Part of a small language model's weights.
Training: 354M tokens, 5394 steps.
MLP neurons of a small language model. Each row is named by its layer, matrix (up: input weights) and neuron, and shows model dimensions 0-255. Each number is 128 + 32 x the weight over its row's rms, rounded and kept within 0 to 255. Numbers have three digits each.
After each neuron's rows, "fires after" lists the tokens most often just before its 100 highest values on Wikipedia text that the model never trained on.

L2.up248:124139162117138132097082194095101158098117135134144100100097133093140111140139200099155095157115098150158107096131138144123090152152146174144148136092153153043090148079104081105099076107121103099164171138159086201058131130115084089124100142168112194124127085088088131245164129112138129103108119141136081113103143151100118081146132162059115111084119081124180087153167175181125157175090113126102137099160086119162088183161130147142110095087088144115190143131151100151107162170131116148117189136098121130114144142163172178186155120167121110090073086120121075162137150164156128104095120172107178160117109107180164092129134175113130113113148094173114169160165137138109163109106164114133202104116146125150147158098178176086113133080089101162196091060111125099147135150119140
fires after: "\n\n", "\n", " \"", "==", " app", "."

L2.up564:109119094141147143132158165135096056189109148054098132123110132134152130154077084154132098068122119149078156097153151143078106138124149142079167068138120147146120028120124154169072092153131111089095168089114133134113080071100225115161114083121119181148083108196118126148136095073150192158064088189136133082124139138165125138077120133140125162178079113090147128127129129127100135162083128146144156164127064129164154120097109145114109197154136083163162163116134082138107131116168092131126134138199194089152152172146116202180085128106115089124134195174125135110160161145123109149169068139123135109149098143114213143131111111143126126114108090147206193110097134118085155123105150105119091095127092088143127124094160136150133170138120157118165130102107146102167142176146121
fires after: "\n", "′", "^", "2", "3"

L2.up574:117138123182103120071140157151151142154175107064128074106110159117119125132126094182103173137086078116147146101159090151117203132144169116111111104140164167093138105087125082053155129162061171098171147152082090147138094126121159117070143125082153179188119121165144109132122122103140086184104169128093067123077110202138098151124146132123163156141113124158133085112127139082114134085146114117108170198097152189093135113179089120126139154178101157083173155149184140161104129112121139084082173092079177079125139088222089090113133143094180104123113153103094122140123158161099096135162134106105097132158124125103164095143149097185128083110072137128121137164138138115119144202164146137134159079131182129160145109087107078129104171126116084152058104073186143196131111135126132
fires after: "ist", " h", "ory", "areer", " H", "H"

L2.up237:146125158147163057126096132122138119133144136119122098153121109135118118114138122100076150147145157154164086157095116179063169090154099131064110095140091129111121111142155068137111154167165145124153184149159105068140090046121082126101069155070107070137112159162141116150144125189105101130171112149170146167171146160114145125107114110178130175125126091095150093118088114115126084136141062140104142129168081101139183116048090102063188090097096073131145176154140168129142123115146108122134169139154093135171075106118165138123109126141168102149114126062120110169140093148141098082129156089104128254125227080098105152124127152129097160131138126120115136092137187046145112133073128158133138113135142146087108175096095055162188159123132133103180151176124150152160139157126121
fires after: "1", " to", "2", "7", " "

L2.up1007:117154180186100115135141118061149108138055121124145110088147094099172138144156156112104117144196103137103093146188174126070185083151112105145079162118183081120075121170152085168159175127112096165130116165142141151096152124101145119079187129129159164128095178085096085182175123200174157137096188126124122120175056142129129083115092156128112161188127120161123126141090132166081105173113196164102102087117171167090150091102179082122147126126120128110084145089123146116170071101154091106193149080095098082100150143115129123080190142088085089151149106148097097088104156067109155159151071108165126090136152170079136120174115163116143092179137152171128121116157148096160102102136131163129093105095113133148119120086078125102156176166142089098102163128133104141144129104108167
fires after: "3", "4", "13", "2", "1", "6"

L6.up429:139148079141100117144130110180096125102173146084134127142079192088127091104165153090103168111088177092127159152137141056124150163134085104154134135118135131086134104085137092116048139115187116126163204173137183135093148132090114163119129105150127149065158130223109123122116082116128079096117113121098132123157153174144074123136188094107160182119162164104092125118193134082150113090168140150112057087144161105142152106164124109203144122093179105135178155114178198120116130184150185097100082078133156052120128122139157100130131126122121055152187160128130094150130087109120122199150143131159177145156148079172141084103098186126160095171108101082099142157098119153115109067111119131145175113123164128190143128110142146084081138139086075143092116097134120118138118115129099
fires after: "ar", "at", "m", "h", "om", " M"

L2.up804:116104145129093137131132114123191130138201080132152140166083162199110065160171164153152210086168161142120098133107138069107139096090151101146116102151143071084105136107128087203152178134176058160139151130145123109146174131146180108089064146204118142077116123085075132078151137142135130173104106123224128088119145155151136146170101075132150165061071165122081158203126055083123101118124120124122113096156094135147110106131116121126187144143093116126133136154123141147114152127178196127166095134124140150143128146121091136102126132084127099124145076161129086084024139134112118138158125138146172129138110136115183111144088136102127159145109134152161136087127079153109118174110126158117112161112130082147190093115148106124191156079125170094051135125095138075144136104097130
fires after: "1", "0", ";", "2", " /", " "

L6.up34:072175155183156143120133088112174081159111171117102164042110130098099108087124148172180100091158146171155107107176172135107127187137104111125095155124146141113150082112110157121158151047117140145078103120116105125169129080155133164097114086155113109102137117187151089043068081129085129113117152109112114144099191125163195083149167113131141121152099128038124168082084202143123148129118137161115196117136123117143094098142082111107133100193163114103100094091127143103118143099126121146057132076123103133075133135151160161170153082120106138118174112093109124161132146179095096113151133068153178107161159125097120125105129122199173167129132171089151123100072140142149169131136125167163158090141122094108124100128125156094156163153135134198102175179146104168161087073187109
fires after: " n", " N", " e", " E"

L2.up1475:104118116161072138112139168163090132134165134109103155144151090100085132100115064148111092100092059171143169112125114158131167138129174148154162136068101145121176128155109139105122134080129077078083127135140096117113084109091128130120139110099119146177099103213136106100165097089140155089119139173157160118109108142141144105097141144107118177127119101174150154132177073171102107090157102136155202144182114163143157135146102103087160194104145101124096230098138182100099101051102138109145202150098115110093179128113161135113112125101078179095116170166138086033110131134142140129101128114116137154115096136165134125186151123153079118178140085102105087142149130139152182170133058120152170157129144111091125158155108182156074094159103147072142076110150108085107147124217185
fires after: "′", "″", "3", "N", "°", "E"

L2.up1117:124178026113137125116151133191161144173183185106110108157108177115087134131120133140148107144054118132156152123094122084184108139167101134113178157113164128160145073201174172121074179143175128096070130095113152150131127119123112127194105152145101140121162143194183147145170132139089117099146129091171086144085172164106065125130108133106095098105168150065149086136155093112140141126099174141170087010151133106082148132136082117133131119159117100146109148140144146110158093142144144110150124130127142067228156170096107108062104096123123101147154106164105114116126092184079103111157131100161136150112055111110135157142083106113098179158111146085103181076101093199082134136188107131119168166104089132152132179128122128130127129136146103133124188120145110148113116136140091
fires after: " m", "ill", " M"

L2.up577:072057102120071104144161154160156101140154122178164110166111155195091161104096182092148072118123120153144164121112181062139121131102150152086149067104134187110135100162119139114122149156118177127063176117131135101103076092112107112133123146081103116128156122104105088181171095128102162170102152128094194157105188155182147085112118108100121132118117154111156092098101156126109135151214176161089167147132174129138123095109095151128112106135168141179115080118116095140200128075117162079163139055137145116125121087115142096107155124146152103108150091100087111128154157102184142177164103087142122104176150139124164092130106130136089095155131088142095118150173156126147107069174136011135150131127104124101123121159175116115101218111175078126180109107099090169160127143188145
fires after: "5", "6", "8", "7", "4"

L2.up1301:176092129144119205116106121124170179162155171110105139198106121164166174115094142134121144072107139099178121088104085087137075108131106098135170115098133124169128091206081150131101118209156129215128144169172109118110153120153146087122137191155143102133118104151135129149145143094082106130134132182069141158075137111102119120154119155108150098123099142137163162080094126088124101123122166099111148099116118171164104047154084087059127154151087171143061199143077144190101122127133150115124145094103094090211138164118145100063068067084132113132181141117138119087088165093121128139129114105122112104103081121146119136133086157104136186123159148100132156103151089088084169074140177155129124148167140153175146095162100129149207143103129076118125080124168156161167133142103121
fires after: " m", " the", " he", " a", " b"

L6.up201:158148172104149178122117160150138103169144165155123089200092143126178147150061148155126075061203143132125035102112154097112128129124131109125154166115104137077172172110092122063147117106138102095147120199075119091108149108113119130092151145138130168087129071212112091179162136110119111184130175107105125173142101137136180095092156166139149099152127158172109103145193184137064080103077167074153129123122080143106144127116119086116162069137071165161128148088142157128161164084168135124124100185106102144114102104111105090156139101164112099117138154080126060113172142112148133145162111137148176143154098199147160098152195066088123165167151145102133157143109146121129089079119082104138087135158144125127086123108167145135107109158083162128111093192144078158094153135161122
fires after: "ag", "″", " Te", "\n", "ill"

L2.up691:134157097144084086215184138146112114154115117131147080137150111119103175110143154099080129154147081131141164178141162124154113132125085138178102141150095114159092102179155100119153147145138152064081110142148119154120094130083093125155076175119100136161142111149182111077143142170130162097146152133104166116152149185127134183145124116139140139119105159059166120096156104165068118096159134127104091164105183111195109183079093117116172122053162070117111134083178112173194139100107101096172161139090142109133134105103159148111161172089149112135153098116134103111124065084164136114102086052111089136094181154108059129072136154159128098171118090109127163173127100099129116068152158129143083146137145071116166164151148147112111183080135082051213134151119164176131114168161105
fires after: "0", "6", "5", "8", "1", "4"

L2.up709:101165107089114071126103109140161091167087101168101205143121125099121116149141118195132096125120173108133049156135093154088163143155159167110139143105116134096184121125093141137126120131114147141076105119229136140158166099138145048150153157154172134167108051139105137193097144114139161121132128086131140178102084168166195071107158177160154145098122110172110150131160156147069157129124142127088173153100100124131120112107093115149145156100118133067211155126105114145122166153132142083177133092115112120106138087162116186124122142063105111111121183090167112149095102123177156145162117134124115170125121091123101086076096207094077072071112136167106080171094148120176129125100199149098111071127176114090148216110127093105118095112114120173110147128105125085157124163127141
fires after: " l", " c", "t", " in", " d"

L2.up581:142073113186093127100166096151129088127117125136119134130158127203121117144165086054162138132088120133092153110141138063053127127148167050120108137121155177074141154187126132139123083159109116137159113109107116114169133135136088132100120106077087146112152134174131120055112130126170138143128143118110117122145176116085134097120124126140075151167138183123212148083113136120154115149074149165091181134088086169154123190157129098151185119137087113153057146161111157121124212071111101079106138156079155143100167165156134150077099200144110073152119125163127060104113115143146142099123173131149162167098093117124094177176114073147161136161088140157070094173112076155087099135126117121116147069149112146153126152105076124140106181091102124139101115149119169182199090143170073
fires after: " bec", " was", " loc", " rele", " is", "ed"

L2.up658:062149163135115118120177100180135109116162134164152228123143158091117073117154227131106146156105125152056125129126134148176101162094135131178052164145150156126124112143168143121157140161114101122139137088145094156156106118167132125115151182055173099082063129146177127105143102166115126067198153123147105102128143178119125140124181159152137106116088186133172091170142073108130165115127101105168139144108155134115179126093055145075167127125096111117179141131103143080135125145108097090161115084103128105155116200151120089127153151164107178090145113132101117159077121088121083115139097105195124133077126128125094111091115165112165166122110143104117107140132049151034083101144122143096151157142115030111128152153085121097140146163123125167122056099141155139147183109136129
fires after: " t", " T"

L6.up829:115113126055166147171161110068098079109167198133144162124114153133153183077111132097146150122110167114143094133131147115105131100169123166148134115078152041099157162124149140120140174055095079107149124126122177149133134066183168082173130097052118051125079111098094104171122117133159173132163167073107137106114103135114131153129112126130116115157133108200150161146175140124151137091148101152105089131147128170137084127121121147109101118133126170153187103124195101141134122187131144152064102111065079110093149107166167143150179109140112147134120137076159143094148136179160150122114109139102117079149066123057155055160141149108124141111074133142142076145130154188165151090086148173184115077100132137097144072101133172167098099181078125166094128146123068113109140115088181
fires after: " w", " f", " b", "ed", "\n\n", "\n"

L2.up766:077076061133147152108176133137128136125144067102076145153113161118122106140146107115147025205119132136152096114112149154120114074128112120136093160079177113127081156149158100138147148138152101111214117142141140118118140165136125139139120120111140146139136080163147116155148140156121069162066093114113133111209149135154148110129142132133133188138154163131117124079134091180146179117114145124107160085186128164175126086140162136139036084059138137083100106088100165169128165114181081150108164149087131150103122141074133112175101134106098069135050105120150108121115130077052211067140140143125126105140151089155130138162120142181091145130169112109058139109163149117149218156110084150183115123086125106122149111184106117127123135169134082184098114161133152112096161143097189
fires after: " d", " g", " r", " (", " \"", "-"

L6.up1047:111197164148173087116149107122110086107161182185122165172121137146112146134144115128112165119170133140138079147091050163155117143125105124160125081118080152123164098144123117113110130142131134125137072116152167172145155148154148134154131131131216100160112086116045149171092208127164142106125139119144066115125155142164155108130151071152146102142126103107137158158101114178122106084145127118095156098108155123162150147131085131115142083114129104097168032200143092113145164112154143148097143110126164137095114110140154133104192101155045137071143078160146115121157134163125154123151037146175128143167058142080180170175099142143123193128125111068171075128091123061135104086101129175133052116171104157113102132110073178065092131118109116115119148074132077119130165096091131
fires after: " r", " f", " W", " w", " F", "f"

L2.up878:151120132119164134161179110082177100091161054174141093080117117118125160111150152100092094174195091153137094093111195077128106116164119115135066112139142134102111131134104075118134114090152143219111165165144125146120117157130155115169064144151094119162103122114050153139105119137102104111117127137123103132144108128091075125121096157119210126126148118086060076105155187169123133037100179175119150076100098103106076141080133107086134081095071157172176112113152102154143121133127132120186157095127197096073107169134141180155147096152145107109076137141196136136145130122106131105181118097178111112062139140143149145137104152117194138142148103131123047162147128174150154152185086092148167138182127179123165142120111162115148151120175148180103105135187133135133100107132156
fires after: " includ", " w", " sh", " f", " e", "'"

L2.up485:160146154129145143073173119128142122130116209165051126072117088191128150069126130141149121150133130157111124142139108177109142023194105128093131063123149108144141115157115062110158153052160122108110119130141140113145161155172136177129166138111115141127058097072169133180130116090165159188144116120116137166178091128121079153124106134106118147112165158127154116146117151123130086114112115122122099131176121136074142106112124124117123058214149151109116145110170118142105118133106121112175188083118140063152115089094122170143158167094161105103102115112177109152138156176132134097151106132089096157081115159098179146135178142167124178110187140082120107174118100122096134109123123172155147095126174114180098068172092067119106095163122107210094079055134126199100147124094083
fires after: " Sc", " b", " f", "b", "m"

L2.up155:120145124149152146201141098131154113187178116080169127173135150099150105114137118103075084121118060154158134126116128149157133096126105177100089105132131135080172118081084130064138138080158147104129156123130117122142110152125159143102139107112138124139108139111212115120146133081087076097137175160100073111212121117110162112102148150157121082161090170169084156192115087159077127141142185112111117067192190119177098152157169142112144090083179135119058077136138151149128226123118158124142125103131152138106143124176153170100082093135184141119157125094138099127087133122105156101173152102145146046162151133059112130098158156169069105103156088148162080143129121166137163126085118146119167133105127088109116092088116175110092171161115134158056201153145097144121072091158142
fires after: " m", " t", " n", " th", " e", " elect"

L6.up410:101145089135085153152137113165142134161164090144192107085112158151131174126118096185124152132192164133172109203090102099129100136145107144177170147198112077050174133110178120093076135152106146154124175141094153132135197150175159107131177153098128124105147128146093126178187131127084169112130120156160123129117085117132111132141086085150175126049130099168123111127092069076142151170071111115120091067104119118157135100166143084147180149135154130116104182123131105188082043104151144069137125140098149104101144105144150088085161171066117083136167165205109101153126111078103153114109159113191109102149141129133127118072091132168123101123130084171135172120156143167146108186104076130123021154139105088107154140111120137101133097127083101162099122154124149138145129088149122
fires after: "th", "1", " ", "–", " Th"

L2.up365:058138149121078120092092090179105105101197173143142161120128144127152138080116140122117172117094132112185154149044117144168087098129094151125094155076150158166101168158167083112134170131178138121122122171126140132058134072150133099153172122134173142161166136197104155165126128105193081142143115137163140125061142125095069194090083142150166136042104114136191116109108107164156117153079062145088076163136099164128104076102137118102218179104127075103120124118175155155137128100136161107077145138160114112139134124130126115138126162098123136149056147145138158135134097115140135178130088138171104115171109142119106124060089088121117144159151164060133183164048112094120100095131089119122168129145168127141142133121130107088129101151136104136096189132139172078208146151130122
fires after: " O", " W", " M", "O", "h", " E"

L2.up988:109140108136104116070150105128158076124158171110074107134183127058075134131117157190177153139105127140099131150135091094208110108126139128092135150095125167110140212132067134138072104173115126163114087140126111109147120157127169153100145144077142091119124142146188138110121166118112173079123081062135143113186162130084153154070157145113116186071117172136160144104122103085037177135216102083166093133088169086149092126149113132100141112117194155117201119174091108111123149093167132160128097112146113153055136165143134132102108113118149146109118053163108092160179136116135151176138124102114136077095119159140178128129118171105156135130153123086084096229105102150073119175140107120114144130121145125154110210118109180154148083171149103130140113120101111114127125079114100
fires after: " G", " B", " T", " C", " M", " S"

L6.up502:132107088131208136123172089147155180123152166127200130175118106187094105100156154159126125192156128137119097161155176111129112157118123117049155149069156106115080088139147095160089130139119081095105141144114145190127177159104089144129142116124160142120124118101093141119139181093162088117121114123091060126177138139098085102132109096051075173089139147079117140196173114160150125099113092109121131107060113193111110179142080170143117145113137080126132151147121051143089079071158117091148125121198169089114137163091083104068162131160170134120179084195141120135102136127169115096087100121159138162145091087166167105093111115115173136180088144102119105163173161116150162078083153091134097165138146129144116187091140186155122135123112116158123121117141048164128097154109158
fires after: "\n", "\n\n", "==", " (", "-", " the"

L2.up1284:122065147130103116139081147064076147134117116107134152121165095080165160088199121159043132121109096144122103168088136100071128114058160140148147136073115138114090139067151100126153119118118109132147106115200142124172097129087048124161141099123126155148133051141194097087172125087159115125148127203122083161154144148124178151062152179124093153093160143144154155138107176086157110133097153116191103069134112171133088137107146149167140127137205047124087149082121096087115141118142125118150087161149178127139085157183128138137177137088082102188109136107182123133157165120166134167115149127134137141109148114112104184169138151116086143151108088153090198127121093138124098136085161085055152172130162182117117159116115198142127096174135124100142149109114109079101118153154140
fires after: "oc", " D", "vel", " per", "op", "form"

L2.up82:168179087208056141144170157131138061121160151122103065142106152092111118111080157126105106117139127103146116160095120116168184175143156083152137136183137148134108082137144142084150166086147151110096163157191129175124137203163125161142113158110144120169116152161133108159167167109137093141163191159072114128080172199149071085136080136134144117120093090133124059132099081140116101127113114149110087095156115184146130199156056114163151151120146160108132202133136143116097108138150131130129202177161107095061115150136142090131123140092102101121108128098109102160130135058111106167123137078164100152103150108095151136109132143171114125075100129163120107126135062155155178119076127135109127120147133127124135111152153133108116166137135074112172071116081203119165081015117124
fires after: " h", " ad", " H", "ar", "h"

L2.up41:080089161108134156146146178135181101160129032161117185136114148180155121136103130170127200157138173115189095149124071125164146126148087118162174164133129177116125177120081110161099096117137106176120143080147086120075138119132111102108101110099132104105094116158086105127148157150140142120142062142078124115126182145122119081075165198137139163135110071127116106099148136135095180129111128124114122117169143184161121142164082133090123083146135148098081127117111168061138095179117144165200076113125124157128124082163056112157154187106153101111175163099075129114124125159145156113151104124165062119080116090078116130151120160067116126117128097163135135130155131117091179119202202110119155117075117171136061148099072152148070135207090143131125183133126111141142114144103187
fires after: " l", " h", " b", " s", "ed"

L2.up434:131108136092091120136083147127171131124136201109097176085133167083110121122166126131147163096133138169163077088159077121108100118145088099162160127140077211166112152137105111094126145178079079163102086118111109086108088092123120131175184197126182090102153151097155112139102126087157192120140189123145151059154120102172067111109106197119129165101166152123127127147210133127165129135087156205124112070147166177105125147095077148128157140120113169113112131150119083086147116177150119129185107090071104098095161116188143171120079160120127150135153120131093142124149145067214147099125094137107093124097152136119133114154105133108136118179156058104111163136147160159116130124108106096130168156096137095124122149104128158175089098161177086089118152129090128131114124194040185
fires after: " l", " T", " b", " L", " V"

L2.up1066:084155179107133106138180135107137161200067139132161085159133119138174136152096176088087056130132100127127100123132161164121075107128088144144150135129133153110151118174144046091110161142112152155113156170145159107144085081069118152172118168049112173166119195095135114156135146150163104128126117116137127133075160152156119125133107105138168130111187131052106090083132126089141144136106117124083131124143179134148139163068074107167186090123147160150114163151132165152129125074191117128139179039164136093149161137141106141089144063120072106107145180081137124096169152114145064168149135106105127169094180115081091137092091144109158094172119151080127119186152157105113160110187136104125109024120096170096177173100110149115132107145142129115098080140111141173131106167127082
fires after: "1", "7", "5", "3", "2"

L6.up1059:077128163087107107074103126148100158152183153132194114155096118156118096125181117104165036129134174125136104167118159124140103110147127168119174102063096109107146077128160103080173162115082197165149058108133192105132156124163195151070167108124092086083123158149112152088161130051142148124087178121109145107128133172115136137128157107132179140129135093172144154127103103074129186174088096128135132115163135148088127140111109056133160170119123094155111071171142126146089096109088130101123134190126157096170141203164140085137167103114085127143120117141134188077098103121179146148122073098166059109146113110165128139110176141175102148064100149119116149177135154161160145144160143098137142124120093069145156064117125162084151131106056095130141147149174138186145093109129161
fires after: " p", "th", " Th", "ort", "1", "5"

L2.up1305:164090084155158132178145179150099148173088222106120139081128109111149139157118162147119117112127119120123130095124106134161136133148110090182091114084159109112145089145156134170127121117127056111145148166113143193080149161068130119164117087123122111139159079160104187133133122084168148112139109165090102111148117178146103115117063120097061128090164150054156100146129052131106130097165112141101078095149103109185153172148093123127142124106065110143113153082105141171136135141162164110098112163059104080165193151089162130118127093130155176103156162176142114117158088177098179203086130215160136126136110119155095135141049117143152183098105149116113134129091142091146077057148099154050142133111129128209111167101136109129144121149137114052114164126141123160159111096161134
fires after: " m", " M", "ag", "in", " te"

L2.up1496:097089066138163122164116120111138137167100126164147116112085199115118176123105121122204165104164143122141112108116132101080089135174085167083110186138116137122128124108119130086162145133129140183104112140197151173082167163119171088143119149152123094114139107116141172147190144163121086108125082107128161106174113141076064137098093131107156175134119096100110100131143132241134096155144127067106144163142116105116092187110166093065131110141134140197153143158137144189137149119090076134088126128073133085170142130148127152160122192098178115105033079151170061126124124116106184132085102162115121149128141097180187124103080163108122158151083180110131144137125115098122177161116093169146108076100123129134104084132071122093128141108090117148093115070174166104152153102131210
fires after: " w", " b", " m", "ar", " f"

L6.up991:054106185127099137066225146121111141150111130178134156177127219124106192171096079084082152122073155102209122131147180148143064144147142138120090146117107129163145084121154141115119187115069170039141129124136143134128081123108130108149118125071094153136141162147143165133100090097105060148085137131184116122077134099127081110093143105144112165109117141092133163148148119115164114171137146117126104114074118148146078075084162163156189119140139088162107162189146113135128133153121100110129098138098122117060122142152100077119144125105101132138115072104135141155135124151111072067189098148107154101148150175143130171073207135112117133131119112102083116135098105117091178097142121153185118107072147112157133175126103160155161190171094126195091150147149112136128130093189146
fires after: " E", " U", " An", " O", " o", " In"

L2.up1335:103156112127100124121140136143125193119147174068122145102169144145149100119187127127136160142155108085141111143066148122094135199090140132114110190176149185103136151100195140089137115123104161063137126183100101097111127146146145145108144122086112099132123125183157154104130103136132112140154158085137071089094166138115088119169115071152132217146121075125163030166183169148189114099125173170181137096162136079081155177076134104151115186201126140081131156161134173121076081195137140100113143124181112111142117175144140118106103083107099121191125117153107111170082120136175070108133084146140110072130144112151147082143116148143170168112083147110044133157151116163164133124168116106056109187145127109119113150113097081082104111157112105118129088112115104131070109129075131
fires after: " T", " H", " t", " h", " y", "urn"

L2.up623:123088088128147117132089137113106119131116164049158095178135120090084122087140085112062149124108143161167142119102084149138121102142082135096121123097134204153067178051152109101173157135131127102117183108171212126171172096105107158098100088115101069139189131114130114195164094121112178108179164110146128121170124108190194132111096145069136153126134121179173130140122123102134137173105177144189153085137118125167096165124110093112103092195108150120079140121093123097103134145116098173150119137171077108154120068107108122084176094159161106104185091156171114125114128075110110142154119116170147115161166100151131126149097136131154100122097095096152140113103087209193062155134120183128132087129138143177134177101106128108113117204139142157083091106160132063162093163147121
fires after: "oc", "et", "el", " D", "at", " d"

L2.up96:140148097120097132117199109146115068131166068189135148088087164145159097119113142112093160115138092096158110148147062165155105099126167141133192161144106163106122183152141145114112133139115154091092129129110125128124133144100108114151098115130129110155185044173153130154152151126107102072180139139151067089135131102171096139093114163090096197097114159118138135114117121085165108113139152089147152080115177092168132060100144192135075078152120122184117161069108091137173143118129133098145100099127101108153144128135134124109145122062082095117117151153081142085106136119130192134205162207119100136182126118158201137090148105105135135134123134140173185086159199150102136070193205076127154122117164118137092104055061103142134119178081128108069097114129174136149123146119157
fires after: " m", " l", " M", " H", " s", " S"

L6.up175:090121080079102158113104165127125148092143117093141093096107127085133032103152149142136115181139122176169165123074161097061161106078135137134133146130154156118090052111132148088142154165154114091137152171124117077114184145180056099082149160131102167135116129030155152128173152091180158163100104128115082175129155104154092094090117159150087161153140139150132120086171139167107129119118106116110144120095081082133114187153116129085105077107151112094144117234142137113147136138177086117095096140167108131113117116143195189131140115161103048129151083127092121123135119090133126098155119114178127160156095095164166115148153078157162165127137120107173092077108194155128116139148122177132134149138133102134122092155076136107124159092105123133153140169190036130150123125135218
fires after: "\n\n", " \"", "\n", " (", "-", "."

L6.up894:151100143088118124121178112078116157165168101132186139054113077138110055121178133101139103104124140159145106110126177134123093125167135156143154013078132148101116095155079084068107077137150177111080187156135145126148183151137115150045209162156122092086101119118145163100109109148131128133107104137159131120133157147129168125141110126099098176120157122122137152084176097137084146133176092138059121121175123115116148182192214165135110072113091146123120129140113154091093113143142129154154115117098140102129091082144124142138154128127078123139069214170128112132124074099158158168135146140126152093123124148157101120139105076109192146115158098114146114121155126119050117107128123154091130123119174145175111164129166182107104185157086126138246123128106153094176087116143112
fires after: ".", ",", "\n\n", "\n", " un"

L2.up56:097115159114139159165126171114202071138116114154128193202080171162115078102087177111078130104165138197136109157060104162078124084144123140105132128140101119134131147189175107168162177140068089079132120126154076113119088111135086087152102147143088140140057145106121086095198207093146111097184091142144115161144176079148077126164113188126106105127065157099138097137136155118124135133140118127166146220067175148094149144155095131102114127118150110137137136130156148058125164107115172136118167180169180109137132125199089096121148107114121133108154116101183051116123137070153113083125135121137119124080125162116172118082077121116153127130102125131113108104122068165144109062117051168137128140164143138132113171167097091096135124106102138148142144134104159142164099124178135
fires after: " m", " act", " T", "a"

L2.up466:084064140120103160073115141194085089052067126159034162165158111113092089142142159123116136147112144117149112111148109097159083132094107202137127133087152095126102094146101109146208130079176135084132138105158118138112140165117177105164150088118076113106130091124143134105112117104150154085121184118111156137139145215093118165067088146074134143180116095168119097085123116114129140123097112129141138145152135162114084108127099114154176154123178093077106074057163153118134152121140156145109204146096156119102166149155093146101123129161167131166086124140101160148087174110137144149083180059118128154125104147111177142108144138151160103115113166121139144165094145076094100127141128050156148134173174152118124105160162167083227134102123154166147115202193125106098096138168134
fires after: " O", "O", " o", " e", " W", "W"

L2.up1329:119149140169146080118160138112123091121160129096107159091113081092127069110040121159095116126158128151112089095151079130102117117051118157119121148150153108103134072100138136167138135161086204121075207112106152080105147157092120169159107108104194163113157074119152113145102119166101126142184157131121066143119161146135164131090121121132108170133142082168109169188169152117137137121136154153175130157137127083116123146095160149153141119142093151179128102086129128136076089158108168142154143108149121036173202093132121134105181173091109131112107132157123167108106149111142117146153099135134125145163217122138129149149174122083088082147106089155087125113097111086120099107073158174070096093139120132092191133120089143091239118049124120143194138169080146085151174142123163
fires after: ",", " in", " c", "re", " con"

L2.up1516:143162089196136119128165129120115131133176080143129106134153192185149144146172088088145140110101123089099166137094121177175143046100120082105107197140183160098201159125133093143135170158108128171140121081134079123077164176173136034108069087093179098130112115217112090096082128133124138136156149123124081157088079135108138107141114142097177126155155122152183129106111071114110110136119123108156112138161095110118093138204152138153180078174089155063115143099093152094042159130099112103139115120076153100148098097117097093089145172091131089086126072090114194082166169082089090133103118151162138128141120143125106148172116187137140149142133136130162140147121104108128097127113152137115088135098126154176164146159148175097123170163146123134127070106154112142168110198139135
fires after: "==", " ==", " bec", " was"

L2.up171:139121133118179102139178072176164115151179134117132085092131139116138121069139117049122116131125164153147109141106158086124103136120110144143168090156132136106116128189117121132147183101098129089117111138135171131123093051080118146145084114155126157076119167175071159108171102154177171145152151201084151127098119178095139105133158119156154083079175145044150142120113129170100106153159150167119146168106173145157095163104163107186147145128132098057110102140178126161171128076115176158119191123190091126129091112114119149127152127165140087090136130088122108139162099192172130088115145143104109163152155087071102174063111116171125149129124107077075090120146103175027078103150140116076094116085097117111136128187151107141123121116148102079117169176169181141154112134192090
fires after: "9", "93", "8", "5", "1", "3"

L2.up888:138066099122126112092101072152155156115096125178096174060152153136094108115119127139132106108116109173126103123088120095141121133179106204146150132156134117166184191133123112127128149159180177102086106139158121112114091115136107096130149135131104144120065127163184140133126144138056056139125110088120090201165125107093077148142147109112128173062172125140099113157136134117110092170121065062108173054128169146111148142090138162160137132104179134142148154147135125090117116118166178081142175111120140079108192126123131136137150127126157161081182144098056063153102153114057112097154121120129193160152133129073136117121108112099118152169121068115109174153108121103128165153230182139158155086152080115171162164200120147095119144162116122158122073169143160184095107098152080
fires after: " C", " University", "ist", " H", " M", " c"